MLP neurons of a small language model. Each row is named by its layer, matrix (up: input weights; down: output weights) and neuron, and shows model dimensions 0-191. Each number is 128 + 32 x the weight over its row's rms, rounded and kept within 0 to 255. Numbers have three digits each.
After each neuron's rows, "fires on" lists the tokens most often at its 100 highest values on Wikipedia text that the model never trained on. A number after a token or word is its count.

L2.up628:152109120124094128181129095096187107143134157110110077160104177164147202079103130114126111160169146193124072152150064102102156128107212068151170051170085148134112178099123185108128119063088115164130147091122127091148109175077081076144156138107086078123116138118067191129194146097125123121170154112116151167178164131128121097118156098114146120123123175106084154114171105147091086088143112164146131107126103125129145159125146137163159168150174159146113126141109141107073129098137096156168109135116120125114123115123176170076181144105117093197141123142116187131134057119143147068
L2.down628:126104137121147103172192112131202125112088144148084139135089109168100099181113101157175153063149147093112102144151160109166101154156041176122132054140144193097090065090083123099161122115096128159155129102114090133122155094158121133101123153135131095126125137102108161121104169100160083129151069144118196114146161123154141120185112165133142118123130139106107145133113114215080201184137182092110153089101146104094150179117159114180110117097113138106115126166100137195121138183039169110120086161106126174120135108066106123097092198061136146153101144136116126143121152113156108128
fires on: "." 54, "an" 6, "'" 5, "on" 5, "ir" 4

L4.up532:118134090130116173094107106133111115069168082135168078201108097150105125090127135114089092116155109126159151124147134120155106120097084100073159206119148113187152110138131124133060165094126114123093150057149121123124117152120127123124152006133129153098118178127120125135084124175117133091131182122134172125044102182132180152046088112126118170117099116112133164112171112123170137118185168141152176107130130143158139098139124118129156094093129104104118102152209150170119105191108118193160109144102078087108164133087108141143182077147101066197153145106115147134142147118170135164
L4.down532:156101130171076086158168069136157146109092147061115129122156154154138124168139164171112167117147135120079138194098159187150094090148108127153096080119164089105093119130125107104106104111134126168099180104150132084116124066107055145148157217135171064159115132131167131106150137130118128120146074088124132123119155065186079128076139171179174090136135188099116083103083189133125087121112105153111126153099130150099102118125147114115140198173124170104160125112075107132130087127134184148089115145143170159113148149100179115105118111146191160115071148170155057109110179154070131135
fires on: "s" 28, " of" 12, "ar" 7, "r" 7

L9.up124:153143078148098144063097137196091136134098137115099101115137138123124112146174088115103129149116075106131137110114175133174135148039085077078124165159083167181133152177073131049155138134093119122106164127151128159114093101129128088135116112097124125157145120100159121144165134079096158151129118174124121142087135136065057159151072189101150132122168045166062120121107089113119134124122167125144137088180167124127092128098135157146119147107122144135164131150136117117134188061126164168147181132129124153050147072096159137112198103129114124145169137122183155107067169156147130215
L9.down124:182118153152178145210097088084139130052096123140141151167125100073104134156174082166088118102126110127187102089118169124114173141159124101148172078140156106130126139102120073144165141206131143130176133157205108167098122125067159134118137145096128114140123145139108152126105134104122121101081145160130116181131158152099152151160166153170095139092120094124110087119102136106059115140066121119099123103101153151208192095105085122185174117080136151105135103082106160093188136071089138151084092123145165149175156194072149152105131077127150080083085131098137184144126109153129128104
fires on: " " 41, "-" 7, "o" 5

L4.up477:173147122121136123059130098127126128116158115116225148128162149177133127151173157124165109169171134077137141167089088128129089087139119080119161159163098118110174139123121138089076153098154123141102087122139119151151151141162103175130141078144153123079106120157166079102178155091152046118159145110109138097146154137127087100153118079070124051108081101118206104123141133112097139121096120140059108154085136150136116200096113108191087156091157123128130116124100042187156130122110181133231138122119140132175099125112099128165144130163098154109069124108109139163111156098186156170
L4.down477:034110145162157112139092097182182127103126114164108108131118112153089081092110088118114108103142146163064116117123130179152170142078136126100139107151130110088119145114152142090141099155103167143173119191090137156140087136132124065145120076099108072187138089080128170163132154181103182153089112163143130149108150165131134138148100161184104181120138116152038158147141060150134145115155175114154082107152160123066109155147163097162166112160102136140158131093139121118197093112157131133006184110138164147070131146158105142109136137098110099194139168117112145111088110106086147129
fires on: " of" 33, " for" 15, " to" 14, " in" 12, " " 9, "ing" 5

L8.up343:112155105186164103115101171202127111153123102114103145115172181129156129111138113138109145104140178149089148119208131154134066138077147118149150094192151134165084146078079095143123139117071111114159190147060139097128113116106130138153159155104095107100145095148149079163075144110128162120080105132123132109101119107146130141155118152139118152123115144155132087127140115197145199152099134112121176068164147214126109070100145113148103127067186139186156115225076110140143083137195100117149128114100099134109108148058110097154171086104126155140122126139133161122133159108064062081
L8.down343:163137158138109142125156110061143186118096114099162136186120156151106149109159154114107152133117127184123102188138160030129120071185106095104118162143186137109106073164182120134174115143155163110120138152216130190100135114112125084178131079182141089141140119116130172122165200145087125096152114161139122123152149146131119115098155115132104121091154157067107110140086201136101076143053123119163131084096137055139120151138122174123116119123109108089144156097105096080203180090134069079112081148169181058124089117111162125139144141122102156102137131109120081122130113146169121148
fires on: " " 55, " \"" 16, "'" 9, "-" 7, "H" 4

L5.up161:134178145151073108097154063110133130083201135152150098171155109169148136155155091155070129115088152115096073088107152128108115165140120105109121184132103117093126083075099118153164127135131150121132088124159211129126107148128173093115133159112126155136161072141144164168064109116183103041107119126068073137106089162121129118126121157136093103165129130165111140151102175129102149148087227156107116048102124100098138097114136107155138140086221177136081152107191072113172137164172138112164144123135105098145128129125104170107093067102148124136169172152145170175122105147142133161
L5.down161:125103126194135120110092168139080157143099101153114129173089080138164118162169094170096178108123104138096083076180129140119134176100150105128123161141120113143095133194156143147096166148112089098104105086149134140196117132203172130133113112144081079079068108138105104165175117155116129148223067057134105120139132154162159127168116202089108138116165117150171087147106157111157156170148098116058149149171102142095114086148104086125119084123157149120112115101144120136160136135135189072094137121119102109093206086105183111096130103165120107125100157109055173133127143111143072163
fires on: "9" 22, "8" 14, "1" 11, " South" 9, "hi" 5

L9.up91:137141092166147125094145180112157076122170130093133156119115123168139139104147126194128054106100138127152145143122156107081100094155135155144131101128104166142119126154094094045129199097128068112176065116127155131107113087092107112100122134145149112124107170098104078168148130108063216135126092078113135122132117042191056148160170172114102133087132125148088162141153077124145159155117068122184142080075160148133114124116145110142133130061135139184186108155087156104161180121110147137149148131139171130107129153097136203128195111166110132137123093125062169113076156123155164117
L9.down91:135132130130143096083113142103120088147104151180117146170130188124108129169139067145152121148108105165094099122130162059093123106097139123134100173072187122093122124140164145134135197162104109152133147123162069168122115146140080066128179093089096083110159135116096135126159093144103092093131104132097129180165073202164150097152088186139178181117138140098110089096062071144102134141056097100159139099149146102146171170121079114114131121109139163148134145121158129076235114087111136135122133151103183164109194153134116043135172162121074160134099164118154121108137171158132102146
fires on: " " 99

L4.up68:120110115087184137127124143138140163154113102167111110105159085152165170083078137098169154108108117184125129118150149114177191171185164131134182130121081091094100152138182109145091135086157126112223061139071146164118100104123129178116162135116127160148142159176123124121109137117170150104131098117123146150135103169126163115236107141158097105104134126108109110110190095128171111149144163112115139098077117087111160075106110124179139185155050152098161075174153116114140127125165072128165134116057132112052132100108167130144108172162148087068133101127125140070109114065129112093
L4.down68:156153174135161134166124101119117128161163172150096089117117147135065109158166154111097113126141148109137127169152154053099126139092130090113146131182121075181114064163123145155139166109119120147090175114145144126110179140140144057122112094135069087090110144130153102140112096136141095121099108133099171146116157136142079171117123086095128077105071096141103142188165153125162097096141157215086206155136114141157092098124089100093122113148126065148144162114068101144118140122142058123051082170141145143171149184173092135183068114129130141082132116197151091169190159164174115133
fires on: " of" 18, "en" 15, "s" 12, " place" 11, "e" 7

L8.up209:153103094104131142161131087117121156212100153105056134136120123128073113149165092088134192160176098134140125110161061133086089162162149171178128113113108095105088173094098060125153172096131124110115062163064183090148136088127077189103158078145166115185183126167203169131139131108115191123157096147176118134156174127155093137118144118118085141113117144191055073156136136138113130178138147129096125085140119102125137169141169098079128101159116086155166071129110136140170134170154113148123117131096153048136111099123157152115109120136094125112116111157119153133135101134112176060
L8.down209:124118106086112148184122111164114147076070117103186131109174104168176122180152133180109074159174116158156147120107077194127103045171159089091072125190082123106105133148115160126120170081124136104098173101163138175169112147109133135147095106138079148091133098101078137169081133172090097175061097087112149082086116138116166093126127196109137126069147065075159166138100150179132128130173129153101134153145120104148109112117132093101133129164147140129095117121148122121135125138049123101154091195133197194132115147136110138134152132185148141116137133119140129075155134115214130127
fires on: "1" 19, "0" 18, "8" 10, "9" 10, "7" 5, ")" 5

L4.up25:163127136136110092125126201154168127125114082093172138139162146131188137162195100099124152173061134146141080144141105107141152159166129133134079086142127138179204133139101122134105151102095165158138125122142178159111138092129136189124100128122137138163146155164118151145103120139184092137149155117130130107156097181134180118161136112146101167077101061119182068128146078135140100085110015049141117164118109096118123145171133114122090156194129059080104165128147088168134141140075100126159102152084080088123129158140119116128138190122132106106190132126141098049185152134105146078
L4.down25:116138100166139088112166086111102159133102136165091150134118070147085126174119199101099072106168127095098145135110159091162099126079094107133116168105086120143107124139094166180061127116120118121154127173170110099108131174099165114109146125126077144099091098127188039114175141110119072089088166099166105135099126073176127211155154155170120094125135085103088178144104170122089140177127136169088088072168057123127117127153111131152188101087081135143133134105186157173155085151194159122163128097174137118148186126130161136125095074135186148135165151150101130155136145132163144124
fires on: "s" 25, " of" 24, "put" 6, " species" 5

L8.up702:197150083110116120113117124143103057131103101133098119091175164116086101115127081159120125095124215174116160107137090114124199100082106105128151096087127180178152121041130100110189125142082102104117152088082138036131109171128216159139119107149090130144161118159156098123135099122088141139128154151115095152102105147113143099107106146164178138124154140092153158110134113200126138171113131080108105128149176128147135133080141174160136156089137173139147191098117101084210139163114158154104148146165170160129092149110162087118200119098083125121098143151111172123119098151117063081
L8.down702:142086164107120117146125177123152112126176126138162089086141141113157106155144153077105123144153145255111165148136144070097135128145093126133117123082160109123155164132127114153165125152113138119154142155157171149071128103115081077132149114166110068114132103156094112115098126095054123144125116103142139200148099102110145164152134149098166174144133057081107117080156122088113119103120145120165073088121160113129160184127131112168179044124124137138129110150179043146214086115153121090118098108178222137188142151138091105133124063129149092089140108137133122130129178100104092162
fires on: " " 96

L4.up312:145184121128135134095081112133107118214149169122150141089183198135099089163081072108044188155156113117116189097110131145168139098103123104103088146112144136155157103143109092127079162125112126141074119089118165158136118155142111156138127111135119089168125123114197128176093100150148080126101115099056111133138094097090127104118114119110101162139140136118070200100157118117160129164121145100109172142130149145140099103175159118122158170099103149079144137135149046194122113143123157138206152067089114102117144120083116167127115140132201134119177146119169059115173108088157049171
L4.down312:117186106166103103141196086088119160147080132130104120085103165157192096070076142138132128206122174127168117105070084113126119117136160169157116194151083113115151130146101112153137104149172149128103127125130154088111154138190093174143178176156169143159089080083183137104168147149089123146127108087127146107144149103126108158088122121135119153073133120122088154104107155093110144158090135127147102111192100117109090122173185150096162079067149127097173164125046088084112145193123153108090115161100150122132119112089164139150137123158183155119166111155112106048136133095072108200
fires on: " of" 32, "s" 19, "r" 10, "7" 8, "f" 4

L5.up485:125130089056158113118127127143167144124121131144150172114127089125103158082168090143119121125122116167172086148175168146113086128126094172167078143186200168134142046174083164101094132136117159152151181134104123075150123094120119117103085130117154102088134147128140167165095062082117156132118118126142071154102135120069113078118119139154100084154179129118095157144101122083128103136146124173159112118127153143168123120179141147133176083125108105154166151186089084139111130147136140137132103121255146138017124106151108074127107124187065105083194095117102151110106118145142092124
L5.down485:117132120180157127117085139136107089086106095127116125152130160118124124160122149146108161145144059049186140110101168160126076108158130130142108086056074108164104174052128130151148153133137099097148136155181057099097114182120150186122091114084137117162133158140166144111168126163119148149077136175163170099078095114112115155154146091086116144131104166098116147121089089160204158180122126134093138134118088103141177091152105145181092129160201137120127093125144137066164144113092105140142126162046140105157137123108142187104129135104138159130087086176094185049131127115162162198
fires on: "{" 23, "a" 15, "b" 9, " Pa" 6, "-" 5, "'" 4

L8.up175:149150105110129133142095132150156108186103119120111113144135139125057114173164133140154158167135058179145144123137140138091086068199118139144164141150131137138125114093132113120119130165062161151136170112067171146196119152132138132092066050092104103128136071091145148154104117112238100141126106137160134122105056179075143147142144122085079106133067140153133116142168159130124149131102137137103123068191172126099136086134191091183126102098159097149143098061162078174138103118120173167109160207135125108118134097090146153102134114146083173105103136152100134156110116180106189121
L8.down175:139120128141117117110126103126126078141056119082149167148127100133072075155154133186134165113153091177104164101100132234154071057132150127160095144124115149131138137114168170131164140103173112161124099124142143132157127150154105191130123070119170134113123115126087121089105190107141073146139047133163137110127113168123121127151132168147164161172072110153176113133129149137039139190159130156138178094177148039132148126133153152110139147148157120072122104119112167106080175077115105076072094126077141114063130083145168135115170119148109118104098143113077170162186142127156096113
fires on: "8" 14, "1" 13, "7" 11, "2" 10, "6" 9, "5" 9

L2.up646:169131059063146112115120169091159139128191185153124121103127120154162139064112067115087064076155142195118091086127120133078084128153154059137115177139090119116165117119210161085066105073110141126162136065165150096176126170156124087151119164098110103102133104112093152155136206191104098168139122104127135124137113145143164122079131097123114139116194075094152140142135118139112108123143179172139118126183124138117119076152130137111079174146142110105161167160147074150163166093156145122115124206116140161158146124152118121117099138090104089147150194113148150128120050126122152104
L2.down646:170082153125176110095110106157075103107147152146171136178116127159128140117139154127085175112124110088116243105144114100081075157129124218138122123191129139128079051136123089148080098068096136137090123143151100104142129094122170102106149083139177115088161177070129173151128110078105068163082113095121143147170130107155112094108104160097121105144125134100119187165115116144146174138215108127136172132129092125124139159160131114132188078167122088110096161182146132179073108157114095107119133082103109132166118153132127149106213146142160176115121126137142141150109129090167082079
fires on: "a" 20, "on" 15, "an" 10, "is" 6, "ir" 5